config = dict(
    norm='layernorm',
    attn_scale=0.125,
    tie_word_embeddings=True,
    lr_head=0.00407,
)
MLP neurons of a small language model. Each row is named by its layer, matrix (gate and up: input weights; down: output weights) and neuron, and shows model dimensions 0-191. Each number is 500 + 40 x the weight over its row's rms, rounded and kept within 0 to 999. Numbers have three digits each. A neuron's up and down rows have the sign that makes its largest values positive.
After each neuron's rows, "fires before" lists the tokens most often just after its 100 highest values on Wikipedia text that the model never trained on.

L3.gate119:458558472465478445456470468522502510502432486494539465487463537482435524483586423556521482513489555474530435482513489537448522493503451466521550486487530556537509476564536511491498456460522436434523563502427550438552472470512532522496582549515489501484506435451483492498462462504471482471512476474531419493567496540509494566485537545488576562529427455505535524548400544444506414539486519527493516430533540437450526448527468488534501498518505482476488499493524516454500506474440593541452499565519418513412534476484529474525446562569451529507466541480515500560558545483495570533
L3.up119:491484548540477533496541496558509501525504497455456537412518567501511472498546486533555478500474488549529487474487582521581510499466481496523470484537535502544469505543611535487412432538508501534556528478495574444632488506479446463439480469559467498558549457470526577454426435511457488485477483461503477469494551526462468515467480501455498488481552475508459520622495449494503435554494506533533522520468443514455533507564557514562494508586467445390467479511483503481514473443565503488524511505486488562496479505505468470456488523578442457503461452534477500494503468457573547489
L3.down119:578519414499540491521487446508514533538599510524463463468522471437486463468536474501503600535565497524544485480556493486518544548549506470496486465457471475449509487427473489553465473416460424514428446523492461476455557477514506518539450503547463603527487437477514532490542485487384486476499539491581527538492459481473565539471425557496487504534468535455484448494465534530461472445563594459550493461509503505468514460493516435498524511493526490465531498504506468497479576497495507496470488472523557453449552529493470528542463468533521619529557527507501534538553502421547502551
fires before: "\n", "\n\n", ", ", "+", ". "

L11.gate55:500548604501527504449533487465443484474489444479529554495546441470464502468528506509542457594559486450540471486491501530509525459534590459500545486473436523548431508515538468559477483559474515499500484477526504477546436484528474472450460475472458503487548543503512493491479442438470539430526510487449466552494495549525512569406520521519483538474482483520542472555540535556547525452495519503522544525532514540400455467482527554498469435539538542561504443520475556448555487519521494437507528501508496518516386423520475458498560527497429544388413454522513475500495474463467571518
L11.up55:512469515488535546417509508470461538485452458539507490530558462527605514540621468482392483474507546595506520442508538436526537498539491514461429468536436476526481529509509418523496520453492521498522498504567481552594487517535545491443526526512509537533543559472540475506482495457479451518510511494414484505466485509460463526514479422447492549492498512470526510556508472501552442455516549541548520508540566504406431412458514521482514528576504510551490498552477476462545513530537518467466566537464545508527486499502451467521503539483458562442387468509551513555467484479501488529
L11.down55:503557523493449548482588538498467462497527492458479494513489474465497498454465477551558471609505457425461493474521448502503394413473480492488517503547517540535509513514479562558472560546509511450554530474505534529479444518499472514523471432515511462492493510491530487431411494535527506442456515542481555567464469490560534553424547554524510490531478462429522532524534510542547511524553496504512456508506501537434555556561528486591511446466477530515472523525430510507495478466550464473517447510498476513489508457502525500458555473514444591433454515519468457432587459404425551517
fires before: ": "

L2.gate570:486514496490490497530420545510452495569454459509503513504526570485414512449620470504501470493537542515574479504440579526513485452524559476494435488492466551500421502462441493557504489462522527508573484498576535551564572449472503479468507502518554577505561506520430521478524525493449545520474501525455498526469446477487514549527567557495534557441511615465496457522460564587527533482535516457493440517472465529537505449527470503479473540523444445513475525526496493498481567586517509517526545454470554586609519492552542534506480529490499451508481475472519531482497485469504560497
L2.up570:472487534518477472559512488462493492539491439485468535440539562507422459447611519521489539535492486446506527502517559465487499523449572524507474437490507559472456489483427518497471511527529580476525474495530494457459574556452505480466530516426555537488561485505423509472510503474531554492443535460492526534445479445515476514555512531528498560437559498513480534460471488485485526503492459468464439523501509518479536416523514475466547491581434417432500499460463425474477545501468513498526541409462513603533504489564476432470515488490546418544440510412463485461546491501542581504
L2.down570:545542468532494452516490530511507579481507492522565419488538480512503554484486568469532554476437475545565458456573487497523494415461489526496488501583515431487524554511500524499545481466549495472521460495555435561513540544488459565458437511521483508540452615451514518497544498559479451494454539409452537546438501520442449477496461521526464486481472433543562535590508494498526521576457504508542548490492426464545461441535520474527513471460493508544384481538551498545492481500482521481444457471521465508446536509463492487565522458505466553462480529493503473475503453471458397486
fires before: ", ", ". ", "and ", ".", "of "

L2.gate572:536526460470452468456462484547488534547445574537505487549385453502509469490435523458545417501475485566521503458495447532511475534508459492477474503480443442441480485481529469484495442499507460523501529549541480491531444395465496489490595506523547431466504505514474450552544526527469544528543452481496485505586502556538524528526537444542564493480488567446509454471522508471487521475437433450456505473536498492462505450448473540446516434454497470455470381445487612535460456457555448444499469544450510543494462443484466535490495548471525500521484452466556513504454466503480544509
L2.up572:498517524526487567463488488588468527510417492566441536504503507512423444427497476520499483453477481528513495520490497520582561513510475511524504508472466403487472477559481461492531436500519450549530471459543508500535487462455512552489496433495488552493481557515499492466571555433555529444433476509547533521609461485528467495498491467507502482399524574453503434461450518493512530536442441492424449506481492507431470501436502462567478476488457497464476506478504542601493461543542496534474579528425471476496470505498569584428513502403554523507520519434520506503491498468447511526
L2.down572:457471496524529557555491479531487545482518455453537550579420480559465392500455490532521521490534486503523511539507577535543434518527500511481525526509452499538455489491482429431482474560548445519509494511530486434515466494527498583490552456498534436478425506499423475501554512466541520515474441523528416515529478447572451533526498471467533501522517521478451542493461531561512503498497492519513546476607411416492440491468447475505448462478592515514520493486511512485531479458560534484512487524546512501410485520496530587472593505524475508513448603433480528475420513494521506504
fires before: "| ", "of ", "|"

L2.gate96:542440589514531441526466505477506489421405471450515522499488507484467453516546524537474507492539535502489558476459514513421480488458498541458504480481426495555533515516390496410474498546520599452512534482506549529608497505466554490496523422493493529495469548487528495455462505554499499472530457413436440516439444498506430476540453440534396488531490543512540509497486511502471456580536509517494520471469575510556492518405589540512476465504551463454499483548545491469468566461509490542502501447513502507482462464478505500559502526498478531527468466485479493494568536453572545539
L2.up96:489530541440527417443483513438476485503487515472546530516497501461495478534490545528434505511515496534495557489476458522522469524506546473458531551571452463512533542535442523525534452524554530481560540468504485488553489613500495464452631507548500533534445461437474470518563449526472428419492447527465443505493525539507428456562498487568413499521493536525545459500452434532478442551446475492487449424508533566476505492462559516512532429461463483470474463514469475473493564551550490415545519468555533530489417487509522429534526448479524544465524473536511472466513487438502500471
L2.down96:519435521443516495512438585474448432450479435571501505489515439515481483499477544479454502482466490506517576531473443473495531444496525537539494480446472454441549461558451538543523513512505449561472519530475552492560474517451498527479473496507543509448526508524414494456509537522541517449531529569473540505548501484456487506522492431509507571467467525479534532575538510538485581497486503550532484423462461515434581537538494501465494558544531530456454523465531525467512453529457551487460487398604501519620486512489496434498497464444467493480429567473499541510513530553452553438
fires before: "\n", "and ", "(", "who "

L4.gate662:482494548360455493555455519517496535442504556460525527486453536530492555521517526517465489487523481448469466451499458481523519550493555515554420451525534453541453570503518502527553426488450473459512539465512481450520519522447492482515524544541533505504496558459519502479484456534489502481482504494503526506537530523484445498560546425526469512518535454543585566492563447558540478445504455428472509521425510520464554483408409500419462468495483532492534479574479476418409453521575473525589550496509517555485485541528549465522481536555519497495591450489480520452520517537508508488
L4.up662:439493562530465468526529500419508480596478482507500526450474474488512536493554462485487483452463497445515521517441502548539524561529483502539524449537541500523473540486484505490444576509519486467537499459556450503474537520564557402460511501570547581432506485472487482389480456415477486414527539450468473506544501580489469549455458480510523540463479503453458480527465509541515477495481502465463392534483440459471495520507437495467480490508536522387494526507466502472481506493547484549493411541505534495420538515496518452530490491530486402515498610560518533517439508461525489540
L4.down662:481438433474475500477476483413479531475474481484513481487474608593489508502540509486520546453528557497526507524505495495486528548497494435517458570513475453478511480443531553525497525512459501536476503528462452496456461453345519534522438533524477579489499498467488508537528533552431480513440468571473423488529575482500465580530493511471522546453471490464443508565440508524544521462475480588513508579510567395538473539532567478502541440544552499539510484416581493439477558457477485506512506476534504496463507513528448471570494507439505556491506501440481505487535522521526482519
fires before: "| ", "(", "|"

L2.gate584:545530498495540495539515562474481507493477437504441581493511540471550527564396533541492465498542496513436514536539515551531560521579503481514547464453502445479563428560520437541530459609435500514490492541500542445533513471446460496485488449553539518504469499553542522553554517547525470465501496548514551411527519502512554507470413499574543515578493494495527507495493473469479522555539485480488533457452545495489489570481489478504506440553458530507437487435510491530498470395532419444529481570543461474473498438532471481553498521566500504473497511431560445499556525507450548495
L2.up584:558512566431561495545565457526473501466481521516467534507511396470457517515465516529506537483531544486476541536476519538500434521448494522516518507412459472487510480573506536577490403475496513483492508543436564502566478397584468509542482450490501528518515485478513506518574503457502504512491505550437446505539502482545442490475463573477526482436563554539484508533431412510499520468482555469563489565466498432569525502525439451527509505476573505515504506537517466520537522480499482507515446517416562481501470537489517512462507582487507527555461529472567506591518479579422537530
L2.down584:459464516499473566455503489514533567510437507455522560515497508465513510491438483496494541488523506543490530492506529490559467547519440531471581544474410507500460562507481426444539529463509478489494531456504508468461596532590550542505534440453514423513505435596501500550507440472535505438526472476476464447512524446503534555534438499458439416523483470518520518581555470477461458483551494534540559519467545516451562411451426514545524491445524484458468492436488533550476487535489505508514463476537448473530533488404479438587539528542464537531541519525503506516478565468538482470
fires before: "| ", "|", "on ", "— ", "0 "

L2.gate417:541479514447506495564454518469518429508494536485545450455489563483507504561538534482497494449492525525498565480528511508532532550527530434472503585494495509460488539412489563510544533408520495538461529588458456508498535484425435524467530439493537456487458467496497523495489515451505519450501518481438448533520552419517493465454491445507485627468484509458526546503576518528499491604443447478481485416479509488566486452508468554461514470484484425487531509480434534573462477495546510497508540489485509483426542462515444487498448606523456480521548489537516457530484480456601524534
L2.up417:469430531509475535501483489482453464497515554451582523409443483483538561527512495489486536477629501420412476545492520518481589584544508432464468489512504542499505535505485467524512501408508474535536487446528467535449536497524430476515488556519455470525495494514496567451528488461473558493447513528529546490511569526462463492497509524460540490447511364546491541499533475486524486491496487420481525516562528423478465523530521502531549487483466468473489473532524519543413422563541483478437549480466460539500509510520459410469555550481554539475572492512515444499524537507497539548
L2.down417:525510555468507469503555470431435482486443506485493469490493575532569526487507451530473555481566500469454529530485481567490498521431494530514551472543557450518443484563451528497498566408533542529447479557530518610530523457467441531510444528474510478485519502501496535442534562408508524464493525549556569518520500467517474524505559529495549475531471524500535531501543527513549541504521504496541509523574471451568454435529479463526552418462551480479441430568460415523452457489461436408455524450511502483441471496502424522493510527507537450476527496459533453537486495438464456488
fires before: "| ", "were ", "are ", "is ", "was "

L3.gate26:496510530514578532489522539474449429532511462473464541484579528457584496493503521491503562517539514511527505547515539450474493558485506478486437588485526457527457469512426487491441540449515500548538486511450558483503531532498505463511589466526477531413521477531466482447418567466476406460483485470459403514440456555512482505491522505417412527530498456515551485479494489534489481461483431503494455605439615541484568511468550503526501427493510538482428526539455499564530496516428500492495493429487522511502496428567481474530461524559499557506497513513470513524507523509486555503
L3.up26:487464527472439462506497455531460474522525397483526442473545505604437534533535489501461486488434490501462441440536511489535490521504451502509466524525465542577485489506527558471505443450525566482421464484456487534526475442584539527475559487539476504490515510488572523508573476494543466506468510502525575533472550455511474475471408507502470548520497531519489508458521499547540525650487520498501559430530493469483463385473565481469536507580495458465491497479542476503487490490534520440455547487505531593537523525520516453482516503373507527512456527457447449470485494522546473489
L3.down26:428500493499522483427520489470475463469472470601468534527546587496567498534424496482506548574508560546504479531430509537561462508523518485464506465510468497490501498513523525451533454499516488454530519485514506475492453467536563495518465577451452522447469486519528481483512536489580385505531475504485435511523497533439474504417531468513505518501563503515524440535535475578509495407544498505479469512516474509390480459462469564572582524459525534495526513447512445463490493622499527495528544522455522535539574501481410495459396466519535524520495435482532477520478525438520508503
fires before: "\n", "and ", ", ", "(", "s", "to "

L7.gate193:507502591476480483429514518503509529576501457488490429487537497449454462435565548475436475465586450512478501517499528517537450537473514491511473426409520458529497486520519448492549507508462468426465526580472476505527456424540471576530534500512506477543540481523496457427507517581556468526508480458520523483458505475562525489498510555569531489507484439526488497526520530408515440528472472586451434540501568437483508484439433580519521497445455527518540489496405491548496478562561474511482486496533482500507531412546508511514519536512503571505565541491504486540473406476478489448
L7.up193:559496521515485486459491449424442502540501459517480478609495476402524557447520532479488496512516498545471534493484455533459574451518517511506484403457491441520511565488559576458518504476498513470576553504461533508540445474532509518467517542476499583536597468463505484458467498483544483475578492478532434487496470487448541454591499526433455518535479520576526559469514585437500451499601534591489493510553487520455532516491420510518555534536513478494467493519475497499556483507570466560491510457560523495510493499470505511492523531481541498545451539484465459437554464570501481440
L7.down193:481460507497512503432572534458517529506498450530508529517511503450499518479485553492443435478437462470520555428541500524495526499553523455549468514462541465433480554465489496547465487381462515448539489474530473665509464466476531517529546513505479468511544554437486466499472491506493506432509535536532526467422456501516535520589462474470528451509589499514475561499486493486535427526518544610504491473500531573501493441522481441551563554494473527444555477505408440513522545462516455452490580479551490512486499507514471453567533540523481540462448538541530496524488450461517482495
fires before: "\n", "\n\n"

L11.gate272:488484557483479470549461542523534527521499436552513494408539538440501498547563467527525463511465578544496491519489547533478413477523590498466499469431471569480459516591508490461492470457506432525546475526478503481536524488507540398485506492491515449576465574501492482479469509416472501500470493514559486566478418458528527464519488534499587557400424487467479526543480513504500518463433494481462465425481524508478497508447539457529454454516497515493524483534513500462491567535483494534551541467548573468473434436447457467529487516491547529409444480458543580551503546488490477481
L11.up272:529432421504517510497515473470474572413508451474493572486509461511495472487477486471531513526521454480537521489459548403434421455467512456483456464486476567502482554459454531511559422509466462458516439545500565486483496457526514505467483535544556565521463460479482446502554513537439507542522474474454534537478422435552591467565455496495435527468470486402548542465499519560568542518610501560474479413553527524477469507569546552521461556461546599496506511476482537490448513486505529486484558475463534537460486498465523513505472469459504465502471525479446530475483485503515518517
L11.down272:458506483486465577474516532444499479529522452608486515513455463535447567517499503467464531445515549467504532508514386491503514479500490419537511538515491559511503521527510489415461545524488458511486498454600459573502434503521375513430539530458527433474522464406487557527496519529464477454535529473508480514545497514466582484554476533491478433426478500507455555503557462594542524502492502516530485495576526506498493516485503577574468540555498456421515513513461573448472514516570471557478494493545490465508522538458500457530528455494508472523504500516483549465483502447416496548
fires before: ", ", "==", "\n", ": ", ". ", "."

L11.gate434:406535564556482510491512611456428534497547365456465517518478534502576550527518432524545498502517474526492435490474551521485532514523507524413481465511537489549503537551494520462577449491465515491449491504536574526517527484575570440542499468441501525467476508449468520424526496497540509433469425449487503530444493535508434553475547472524470546524559458448486495493496484528561411498505543488485557499488511448471486499463532467514527500542478532484463532583516498422518485516492454489527509498533434459489435499559459452521474524475421587479530498504535531491523470499528574497
L11.up434:521526515456463480438521495487493503502535517511484480452472462510494537567462489535473531540543554485496499520418576439591590556463501490507530508519558503460457480456539500562546497608472510538442441481585538491542474508494566476506467631511468481512531532475533578523480512542447492503438532506479477571526509415541485450511455560513474465441557481492475494459543520484562540500568554425509481492429492472459446502484490478546502504426516524445536499449436454462450500518503402484518551540468459519522452466513559489564511452504509513497463444484475441491537481522479543516
L11.down434:492519565525474490529473514505449544485500542484442492426514490537580515523551489461569462494464516518586490518553543534554465461531493541511484500520420435454468430502505493517533527503493516538498480470439503479463487510351502478431539532544551516407444494474531526520489488524530473532483438548462475461597470535494533612487549522462481483461475498503483499413483593561529473502520510435575495529524461514466550507467572456507521490498466535480510507476518564474547531403441556533485489507498478553480526531447524506538445515540498477495450501469584421515486501505516484439
fires before: "(", ": ", "^{", "\n"

L11.gate142:450529491498495501482474491487471507507456521481569443521457461480566542510485479472435496554498538539521441502518522568508510513502441547577461560522498495509563502438496484552552527545515495546487408463482479506476437526478465491495499480478488457469479471441503528524508560559520495441505557566536541512493481488585483457467554520488434572488539480401510497517608411522539502489530466542503460512506488604487548459495566492454507502521453483562493473522442515504502438446570522475598485503548484486562418444535411478555489499520428518467463559498489511465451444499433529519
L11.up142:554487460508428468496535528506452499470542443464540396460474443489523484532543520475506505535504574510506581501487550513538503517571429522469504539513430517492488478518486497494536588496487552534469514573508507492532459491547504482496503385451454503426487504511577565551490484511461504465485486556573528510403436549490473512452538489560478542460495478458594486530513525518523478522498568531496548490452515520500510453534601504501508504440551462482526493519504444478555519572460518498530491510456470459512506492470407475440529610486464466508514441445437521523543507523420444480
L11.down142:482521503492500472525559488510489549526523470535502525479563498549472447468436430497523440533501532538480536463557536517575527523474477485528452567512469474459482511489502470482491510435540539527534504467585482526523463436481486559524573429445461539479463475560443483485525443453571481489487580512529549481448411420511554559540494527505501462550530467415505557469487541478514448521489423455547526512469535475532513431540491542529594427609470492571463526480424507498516557523492528441551420472485441533438493482519468500494545501504504465476531442526493482471554503526511561479
fires before: ": ", "s", "by", "e", "ical "

L11.gate221:504573581485479545549451509438516439483455530570505453476456518570502513464493526461546503588526503454561509547508518421499527497464482533497492459526535487495491520522530454512580479420559504529525558448488502557481449492423451438539477513480547448468564530479535424489495556453437578495532451495506470523607445486520574500488493562484540530515457471526534510536473515541486500482480538488515528527508525469416485398513457525495520446466445491508491478553475452504436512521512513533536550461500505469518473486468505507472530424560533478568503544583520466486469548387493543493
L11.up221:534539353507442504532489523469519515512477492492379504506461485539563493535467568500574496470484461482480506489534467471472483519478455453519479441493452492491472560530491493410531496471456601486507441427469487523532456508507499477516522506498540524455514497576520497531477478501536514433518547456528478491500458566473497517525456546529533487552360557505515511523524610562479470476590516560531503497535485533505486532549487505495548489524459508473517553529507538495560416532468496535410450496543440587546455455489467450483526427477466499517480525514541494566487492534513485515
L11.down221:556531484525533458525550461507527584488492432536509545530515512530486572440525504556459529543505517459559540507465465546500455434505431490529463565463558550483479474564525505476520525489470462470572461495546486566519483484432515466505409490505525431563463535566581525570469500582447514457489513470458492454529440577523379484579459469502492476515479473457453422541476494533453471458510479491475470454499425431509508543516469519460464492531536482511535527488574480505496513500485540499466435509530528540499513479429531441452507539534473486509587487482526459468439499552570515497
fires before: "of ", "zone", "UTC", "and "

L5.gate440:557484546581472552474570530504597466488520553541578505484483499550459435474461562521462497530416519451463523470475479567601479494465541476464494488598457452436462536549582508452476452508492450504518576533459441527488526532481499514493489493477569471509473476533503511538496444521537575473625484456499509497422490540532514519518476490543509463501467467454479531446544507506506547568543487544480523394499443538480507535476517536528569429572491457460477444492434520531488464475516483478467528502461506463537532447449436537480443478523522523478549482480464455493490482485515493506
L5.up440:497468419491520470497502510421513489608511539468455534498458497485425523474461465479491592517532516415510516511490433524470461544510529416428524525461495478471499504478490533494495523538553462520474590525456497457504474441462497440514519508548558540509527553485530509507512486512432489524498464497480510444456528484500496580425597457569479453488468487437525468503484463507531517486473495480562561476478504466550516495434529574485562486497517540469520455479457582465465575460456493474554441538498494586471564496525572537552466436535481470453570537515540430438519446510490544543
L5.down440:541503504511454550509509538563442440471482549528492476451459558475490455506478519468473500504491542424534530488438480509559492499480495465552466503550485453431445577571503491465570528437510506541499481478485465586491485500579486491513491520441598431487500536565566504474492509445471526488514440548530514476567504538506486515532374451430490538494496532443457536458444506542454542540478443570462553523482520534586488518504630497550523514461526508485477497497527491509466480457488517497443550447492566489479496505429539557488471507524492487479505468470418498440531440558554510532
fires before: "| ", ". ", "were "

L4.gate767:505464542519452432482493452537455529526577566564454542489548499551501549546504518506499557510466474517446491504448554492509454473507470553523508472521442518507542529537454467515505481535467517516509475544511536483440502437485479506477543545479515498478509533504468454563467499500571467546486497474467387496492490476397428524467570552429465539516518465566396511487544501509479439501508472471479470449494449464498476473526450556469538442567495550496556497537498435582516476419445525483477475533510531497515494534495439451454385512486559461543415490468437524458555492434523460542
L4.up767:484474460506538471496499473558477470530573556494511455409469524561502470527511527474514537448538439506566444454474476509498448476507539484520445473521453456500438522443535440431457494522514442442506442447540485519493424517459533490487555489477434470540425504430443493518528545479472453516520471539517462553421505483506485549478540443491469420573478454521482479510574453478462472500481500440485489489530495473480446440496531490531510439498454481497570548524414431456411468396478454517493483520502513455450565442495450428493517478493539423523466496493469455544500507439487513434
L4.down767:519522490513537440524455439570456526478558555560500573501503488513509578488561512456451488520575455476488468507614498507511527411519504452544534517507548486448534440568468513514493464523450506452531505485479475536436556520354438576493484554506481461521481516522460445505548450383498553539510497480478495538501532512475460494468544506491430477564529478524497469477494543433470468493495483469453535524500453522507508546473488497448508442482530471491540573598483531496393453519454495486510503502562521522450546513460461507514509508506439501445534518472540539467571523524509446491
fires before: "The ", "- ", "===", "In "

L7.gate497:574462530515450478497539463497502416480481596535496578501546442465489520484508507625500497461564540462489594589480422527532383462512491502493423524484453487479546497474527562489439504516528457526481455507487517433480491525465505481528525557471406488539539566483499514540486547477472458532525470537438520466506460485498523525511495501498476566463412443512580545508485474519522481554454478509493492564514461459525500533482615558475522569532517484470502475530499409543459482479510450507476481469517513471517500524438481484426526456535425488439491483533488538497472536481502528465
L7.up497:441516536535501522473503458565528438514458471536399555434494459565487512548543525492471499549519519520458510497492480440455490466508456469484475530438458493494576507557492514518525518511569436531482471530470514499486498474384490513532474435450519512559505573505426487557459554515425496521493484497388468536529535544515468507445510495446431566500542444507410492545579443564498461529444494493465485535515531483551498524556509602470466509507501452507537446484521556587486489496473571575460434454531451544487531504486502483482463492498492484453503565509428529529454489484498497520
L7.down497:520555488492524498465513530559437524483551459526468460513558497529490507460486531526556488519471523452466508524534549587549481478451486480474541469499571493499484432534501440548448481536460540518526516551443506393538520561284510531453566469531494492542479502497537547510521456539523464574465471486516495520460516416485481446536443447462571486529497573518478515505460456447476575486528551531431436529502505504522500596558497430537484514470514495456474492499544473538466487521567466534489492508505458515418536480475484483546509461489474519550491498498511469529497540496483541487
fires before: "==", "== ", "The ", "=== ", "In "

L7.gate579:518468444535472512479518563492466484559504537450463533509503472514403554468494535490484514438469505510534541525584530488539497533496452488462513509543456504535555518544498558489576496481498527567488558520501486522403559544478498505506415483580489506400454494500502509498486452472454552413560471515418465538485511491524461472501544501492559556475501524496424496410529473530457556429480470517450513425499387530521550429509511404504482474504501485426500551467397515491552473549489548509476477491500510536511518463501543544529421452530511511499541512430562483546478480494532510506
L7.up579:521457491527492491523530488499559557528457483464551530511548584527540518478567559473482496501496500488427473486462499481586508507503402478488429542502426449454537552486597536429493502471415526522460503593477432498525500497521533584490475530587515523446527564520502475454493495556513525517493450508472477471511480499462503423461515495514535518463492441459515482428571534514466553484510484538450506468467484459497460423452478476542491492455559401534526430464513534509589493470494542505485553481486381529503510450478483568526510423434511497515530512551463484496556479487527491503
L7.down579:538472533449472500457560464541496539538448427539517499473500502545456525483425510537590549499526505567555419525503553496569412492461497522490524483555487428468452521528516506534520485583544524487460456492553476560607516515499509547433484497544451553513493480484535529493515451472415474478481488514425459561445551456492471463507588490459480538517489550529452457523525487542461477483472582457566551505530504546486435491524481531530518495551452438486454536498486427530508515487490519470577525418525434518435516433451442497530528508440467471538497515556455516513444494488506474502
fires before: "- ", "\n"

L2.gate8:540542508536442512535474528460489482564454480476507500439567472486478484436496537497541432544513503428412472511536503550526506516492550510627474475497536531538486532550475483520481445566453469536492444516467498418453482456507480483485526472512506497543485538497547464429521541513521481447501577536499508577460462474538486412442556462418513560537465498485519463543562553501507487468547470502450491513453510529529509399532586537546468456552534535497516474556468532458494437534569430453520551474491483491567543491567512506468509548511500538508463402530525494462501430531553487480
L2.up8:448512525561489485478485528541470483508446491517527487484549528514525509493483434459466483506521538472417488519545522496540503472510511376446508467479498581515536507505553548448485483546541485497463519528455495479481529516513521447462473498499443526510459485472591507485586474521448489514491568583525525519547496425508478374578589521442472446543514486550498479537444455539579493509527547490476434489523580578451541533481516495493477406597528531487523481505510486452533414507582494495481507560549459463506487515506439499508550487523506524507453509474554530601520453534506521526
L2.down8:564471482588472444531504580514524448422511452454528462554475546463522503533498451486489487497465519491540541487449447472487507439528451514536501447439495537502509508482474516532483484538550517476585565458480474552487503458375474543478440505533476580447465542495518476511548485533518532580577415549500549518477461507480463520566535572482500502535498478449479524544516429487560462483538499504417479463604564489450501588488516522499538472496476422528486445511505421453550453542515484479480460502484484475484531562529506455537520475461485574519412486479498548524529482467498528499
fires before: ": ", "UTC", "ww", "ation "

L4.gate637:467442481461489411498366495490534429465456465523453516522507496495430531471474544509513569433485472549497498480540531566501461462499464469556487471462472498503454526516469502526578513502506462551546503525451440511506526439473436547480560466443524474444559477464468561435476420519483479457551527515543550492525473503519574438546502515470535478416538512538507486506524494507531580512442486483424421534579542505467466552518464467598544423534449501512490571527497530548459539525478465541491556486463526500421532445524536508493478492443509479486484563473528489475497504518561499460
L4.up637:447507513447523450438514455547510610520496494548538492542550580488510483484444458448533489495469518529429510476484516530468520487503474556509494549460485431518495455540521508483591417490434480490484477506482532562468474496508462507467583427513560491468488467478536522512443512438488507487512519450511451466553474536510477556393472528479496534526479425513431500557499560413513535509460481489463527523431465484548473522488525515519534500485458493460558496491518580617466489511518525528536484467465556496508526429466551580525543455532531551407508517516468508427468483425466551544
L4.down637:486552493448535519499435552492511515505474522542440532475519498548490482418477595563519503453458469516590513492570501576504397437472515481479504472496521500450495534457543528492558494485418535504580492502516464498559516521477408530518559487500445502504500476468500491577467442358548461494562458543495455509527492519561596497475527529520489479430487505527520451515470492535444453554457579539439469462493469499496506560548497512557515489505511470537517491476531570499423483517509475537487553434435473534548547512519464482502445502524503459466459469476523464433529494522442551484
fires before: "\n", "\n\n"

L11.gate99:493486459454435499536488571502496480565447479457443430528460544549529452477455549559521513453500557532532436427519517437504440526468510524483492496548501465552474472482499560545540435563466429439535472532465576507485468479543512477563553462528487438391501542526451470552490526514484485490486567449491520485564535518484472506472512502557552453501450488568518533577543510487441536505546492537496508453475499494470522501469503541442472506440491403500528568476525442532421478476587521580461565538530497529484507488546471494443505481500538520501485479577516506494525512585500507418
L11.up99:456501416445517455515503489464493439535528478534489573490580517589453465475481520441548503450582507456525527456455491525564446484451488448495447443466501502561546514522480458449490449479493513457469513493586464541614475484516471549456499432541528522488527522503480559518455511540552543525447476509439518471525462490555544497468442499477533517542477477492545511592527528464445494444513452539459484462434476543548502556490481428477493510521512529552485577455437475521506464615521585490490501482495473506446599457504463500525512463576490478465492490484495521477548531472567506501
L11.down99:506482481471564480496472506509452487419499380501481556527537491535511502485527563566497565464502488481470520536485486532526493533475516494466489460498416540492525527471524455568441528551572498481455482578495467570506500488445483492484465530543455510483518442570467532535447562461527517472471495530493523498554467525495532505501548457482410484549555522482556461520512489527530492472493484527440477511516549460511526487463488597464450495459565468511521515592447501592531537537510452397544486409537544474505509499465511431468581502479537451498519539436474456443536570501491391470
fires before: "| ", "European "

L7.gate757:436482523525450510473473501494485500536515511548560517493506410487513442491517545444473563460547442512479545536522503499558530478496476454524527514486508496476489482485507449475525530587525459463459404520482432515459524428512541519505522452501549517482502545484462602461460482490520575541509492507462530482405559566511421456555484531520454517529496497459477619557505508529432564499515416442486446545537508532499526497493440571507489488535479570610449530550456497529530431464558498513506537535494458522536521564580473465508515521552537559550465479459482474501494485528432477476
L7.up757:520475473542467452473482503390468465483491490496499503500471584452489494548508471511482429549453479427451557594510537505541480489493556522492498491526510503550587508450525578467548584563471527461505518537507511482507483453540472511513555440539508538410496510464504497488460455527511465452563530559485526486539431443488527534469556458541503493481554462516483434509477510466495467458559447500538459466460415473449560562514490504476492510509572487492525492426538514447510439466507564474528446533514410489453576514518558402505444490477505481462446487476397469499525481554502514520
L7.down757:502449488480520452503488506445508459526506492446447487541506517482518518499504480481529490471535574459592623512502482465488488490478577464444469442522490574536527506517437473413516496475577511506473502484429487488530503472455492446534522528558500450552479530459512471493522540565470527519514510497524576483450477591496502561540517532453482500429465566509480464540470475503514523562504543472635541477477537499451440453450521504431484453559509513489454501436550422516512488548512481533473538557481484520516490441478547509472552533509494474440508478508516460566588471588514391493
fires before: "| ", "8 ", "2 ", "40 ", "7 ", "4 "